Weights of a small GPT-style language model, trained from scratch on English Wikipedia: 12269 steps.
MLP neurons of a small language model. Each row is named by its layer, matrix (down: output weights) and neuron, and shows model dimensions 453-548. Each number is 500 + 40 x the weight over its row's rms, rounded and kept within 0 to 999. Numbers have three digits each. A neuron's up and down rows have the sign that makes its largest values positive.
A block is one neuron, or neurons of one layer that tend to fire together. Before each block is what it responds to, as a language model described it from the Wikipedia text at the highest values.

Responds to: Main verb after subject
L2.down2583:528449556504500507519498518523442537465450502502505473429521508476507444514487517492538499557549512500473429532490482520457519551504472507463534514465573505445410528511523473470495489499542443486504475406504523515417493526493546389487507509566569560512448477415490536469510459432513469422

Responds to: Clause-initial scene-setting prepositions
L3.down330:479423555564481561505534465465570487580527515467565459456481539539460519474485387483475535451467454572430390487507461459499474497476522500512425510459485500416426515478523502498517526537524419499425528471534498459509515546468465524542549487574531477484480434466474498547534478549438530514
L3.down1213:477494538478436500479509489499491480467506494510522455509504501480501448414486499475499565510499449500434509453563495527486407494522465520554591505536443514470495451445514592551573511465566462454501457441507531562452520539569490558471517528519508486504513515456533506505560442411485562470
L3.down2472:503475514499443518449485469503531481462494571451488476478509486507551520483581499533571565510454465501462455492527432462491457508542552452530499489481507483463469446499533519489526464465551564448534550516510467518509552453425537548531500539525510486543514458490454514531478448457512482510
L3.down2652:469507503510467504529537453541514505504464362568505422519518561423515522514528448486479490463427552557436488540465484476504500509512466453518528519516495497473567499447497547483544547522500543505501511429589507447504518458557518499511478495533514454561443419570514520525478467545482479457

Responds to: Forms of "have"
L5.down521:445454567527502494604480453563469514475541535534491451486538473456467466507482465467513396545511530531466503508549512546429485519468432531513518490492460542545501534499478512486443528538521487478535472404428471488491480474454527445580528452474471578504454518457489570529541485439526500523
L5.down526:476568512472513472548495449426502489493454521455440480452558539460514465500488575559461439478413449536555488511570485413521555528516443485490481521521444622485517447533523491480577495439511448535452541487550514599484497507578496526519463446425460477449412539529485461515546495484449477472
L5.down629:418480515531493498475436510551528473537518552432533510515537494506455528492540466509452495464505551568487494510506418531452502461509522520512550515484466433473501491469457500513479503475485521542558442485555515534419524453513478498503410525525481542504515527492428491503559491524450471472
L5.down714:566403488491458479471576576542512455560518472542438516508505493501522548466541425495451490530502485461517547416513511528524464500510458531506516471541489513559497492573532494522479489503472470462508535468477543511497424489540483585511478562493515450542482456513501545458525411498527487532
L5.down870:520504579490403497452520476490483504484519469546551477475542531453515434460552490524488494569431434555496535477542488469457518470502519543514486442513478491529528484439410530514578512515514530453475475480464581468468453504525444493490476558531504490442516507479508548515500461512500547548
L5.down895:525524528556472515539498478524469462442532496528433527458556438456471573438493534480469484557512459474475523529520479526517519520594515486447507570552430433555426481466545550519450503582430480504503527515513534482545551467516530460553557558484527495523508480528499547458455481478498414531
L5.down918:569472524458518540442501488483474529503562513536491500430525563518423522459467462516474528498505466469445509458494536441506480506514505520563581490517467580427528484475520415489556501518541542468501559466471473459439457467499476525489538493591441454433477488480498446507557469471493517494
L5.down1270:500499591539510538559479519501444496475558503550508541480455516435400558415495474534436464485489535526465559469518485491472531489557601600471544506506436530513546531469475451492494484479502502559562464558479529450471556514540493521480495513531485534552540449485547549515497476493513495459
L5.down1383:462564510491405472514513452531531428542485526504432500576574450474423491486525587469506497529447527525478482497515473459570532490574494562505489475437484440542488521441507494556485560435484536491486528471435464484523542420529509470468495434486486499506490514491482523488554488508488455494
L5.down1772:476489478491483527561570520612479514478550457519496462504506498397383538499467547482569484536504456469476483456494600450483477489522505487497525526529467421502524556418492522514524475511543542491495571538508448450453442503564572484455458520508462584520512519548581518423518503534472518440
L5.down2052:513587491479545458567512511520433503585553451455487486424480548463491487590477424532497557474470489500558497442485517502519504477473512543512479431555583521483508517514527532395606523476541447461467456549442529552535535501542562510452513502522497462549424551448419514511542469467476527479
L5.down2309:518542509476522559516477511526476538457509505423482479528512571485493507493446486487550515550493457501542523543473485489544482483498493559544549438436523458463477429482538511468525492512474434483508543538515529427541542486486571421514567529491439499506484443496490503553438510517487483485
L5.down2377:428457515569499538472477526553488511536492544483510488490518543459509427526470498504483537498523487515409496458568512431464461487493404506494501535511597498446517533401434492524470498488532519506545531532489511572565542501515501535468455405487509494488437513461432493484476490426468515457
L5.down2429:541510516547458499554497469509410495516499520498552500529525512449468512532438506533507483486473474506535519505533494532539442463492477529535490515528463497444608490503468520481449469522483532504519438495536500469549484468482520495552523543502512519477517473531593462520516434548487534538
L5.down2462:506526505483529497486496425540471439517459501513514516499468531441505485477507589516451513474503519474502500479547408509502468458579523514506465517432450548529557533495517497446530470544546575496508525488516519441488532524496527502517505533494543554522481542517514451477494496563401455485
L5.down2587:565522522477528509532524522522512470495575455490474462519556554396538502504460481537479430452527523484470490515450519493519503547455477505419484548517460486544515589471529520589420459516477520617478468480520532535516492504518504411467446480433511457503525469591485575503463450475530510520

Responds to: Past perfect had
L3.down400:486555518522532524537505547499470551499494488550496456464509453509516503552538470491506483452530476524501477525534434421457491489540483471453506494507478492503481516459454525453424463413427570522501490495529472530476555486500479454542495508571531519396506497494529519476535469523535454492
L3.down1818:447507469506543507527431461528548531509491485494575571486619488465435496441423486534484446502494514520513479524505408473440470529474526513438516573436467490448533482504452517455502511488510449518545511465486514486487522545493540440531482512537508525488514553489484525522569506510470448478
L3.down2171:430476560503552515414452459511508503484597513489438402527528510466469503497531577508413531544493542533525464497551505501473524430414471526537499527531446571505503473532546511528544459515553462418467484538529476472585574443513484488546530513431395553488481468504475546529505522531495512434
L3.down2392:572540503497533502507487520439514498548467502548504469456488489524485485480441519585486482508459498506486484563477530510536506470496528509510586454502527500559552521505546476482541520511518490536481521510459561514499530530441507501592472418460547490451492531511375551527531459504416436516

Responds to: Predicate prepositions and auxiliaries
L5.down72:634446527554438485485490446578468555512500529481518475466508526510467500444469528495471499487535500570468477589473446465508477494516543524508452497492444470435519487537452578414544596532539514585478491530586484472554525473541565583449515477538509468403409539546536454427486554500516534469
L5.down252:445499503529512517469495541518520509530534480502535530560513512567525522493486423519509433475460532493514466508518452533458544466523473440500466536449484473476503492564497448471522486454437574436518515488469530466509515494422484583497540404530538554533478483511535521518497486478511493490
L5.down380:550541511465475512400530490478507556499500559542534450511476513475577485510528507469539469448520456535531506585522538473534506570586514473522472484528490536498490506522513582480546575487498489526552527475548510567507400467467579523511455470543522483544397586461452484532572467466507523567
L5.down618:441454455481500538436519527522527502573515489525468508483577525493580529440430475485551455554437479542543495485535459497447470560483526535483481475482414584518489508496553494496520527555513543433481408468530483497522593492526527505518528510556468498451490498469487486436505523553490466479
L5.down747:599480558543508511521486456494500509551530489462490463487464546553498456469482522460511559458436497540480488502484584415510558477535493537449419578497517494513427462583519583549520469533564533505490472452453490454490529561447528543521477502502533568462473489472510559510483514520556542503
L5.down1221:449569494445524569409462560510556502529484511507471559482445489449434567470487530528520476471468425450461544487432538519474529464540503399535479492476501519490449481521485495447532475544491480471516432446547473504488513501471512475462505503538491494526441544476517478457453458521554562468
L5.down1554:552473454491446521424500555507551490481471440522494542461528486581467494510457473520503474593543503474515539479549494494482508487502414549532526572495515552474539409432528553455563494570529495617524454482494534499453520494477500562533494456591470523481532555505482501471470424515457480478
L5.down1559:501506592515449530515458428497538521568557508528541519454455530474567474562498461480515492534493515541499578439508493483475491493492517481441493496490537543554466512501461621503565531544478467513505463493499521444417506463444500524556577499508453494529495499493452534455496472504553482501
L5.down1575:474541479468491519465562480476457469577465493475477448459502423554460521427559481512532440506487553463496517472572516489457439476488529569518515530484572497440475547511541537432514428453457480540536514514496522461497509475535501439532453539399526501412484488530458462514569484506553481474
L5.down1789:456482499529478445543488499468516475448560566523496504443527503479490510550429540504447473462519409500470536439470481479493456526476483595477569479522543449507500499458450527442491532501531499497518526512424516577589542429567481491495511496538510535507551512525530582479507517551483500483
L5.down2221:514498551602515491552543462497458517510469479560486560452440496557413475469516536514492448543494576454497555527554490518500545427495502476466481555496538541529514524508522528499449514525490480532532465472468524541523487446498434552506487431529472519448540467550465545510518494490539477493
L5.down2290:527532510575462480498411552386491517469516523509502526518519527419479478478507592518545449452519466526487498510511486520512490514475527505480503488425481530532515484466479498513495504485490439525507549498533576457600457527490478469446544541514493476510512548555511508485525508494525543486
L5.down2350:507483554489440514563508549437513556480513426490506494450530556527531563525468523471416471546495468495559471527453478499436550505493488550464491483560464519500510522507491440530552468485516451520451511566508508495421498604535509481524468528492507473518487449526521420557527485393504455509
L5.down2448:463466502500478552507535485517524483547532515513520481456563465458523507489493509537504446472445502501435517525492500576461502557523505486517490448505542497527487532504534522469474485576488503488458544511543499559519473457494463498486538530519478556502568560513476407491518502499493546494
L5.down2481:475578509513522518426482479480543553474487534500536474518518472547528479520488554501523479513509601449439533508554452553497499512472439472480485569517469526529533498455502550501471484434476483551569416446509492471483536468502484527458491500568426494444510486481450505519542477464532506531
L5.down2749:464444450544429479483516417513542508498564453417488501548456489464504499506543559481449429559516511495503524534487529513472431445519477474525589450463453431504516484522501594553563495527574489500402533424487465472443605486530605458469443465480510495523549508545509523448514486492498527534

Responds to: Preposition "on" (also "at")
L2.down1724:533596537509527507475504469467550557516457397444459515445481463512419526528535475478518457571508533535513541632494502481513453510477485448500517464568477538494579495466477498471533492592533572546573494397538494497609490463457497549524539525515424425473478467528498516491469494531492452441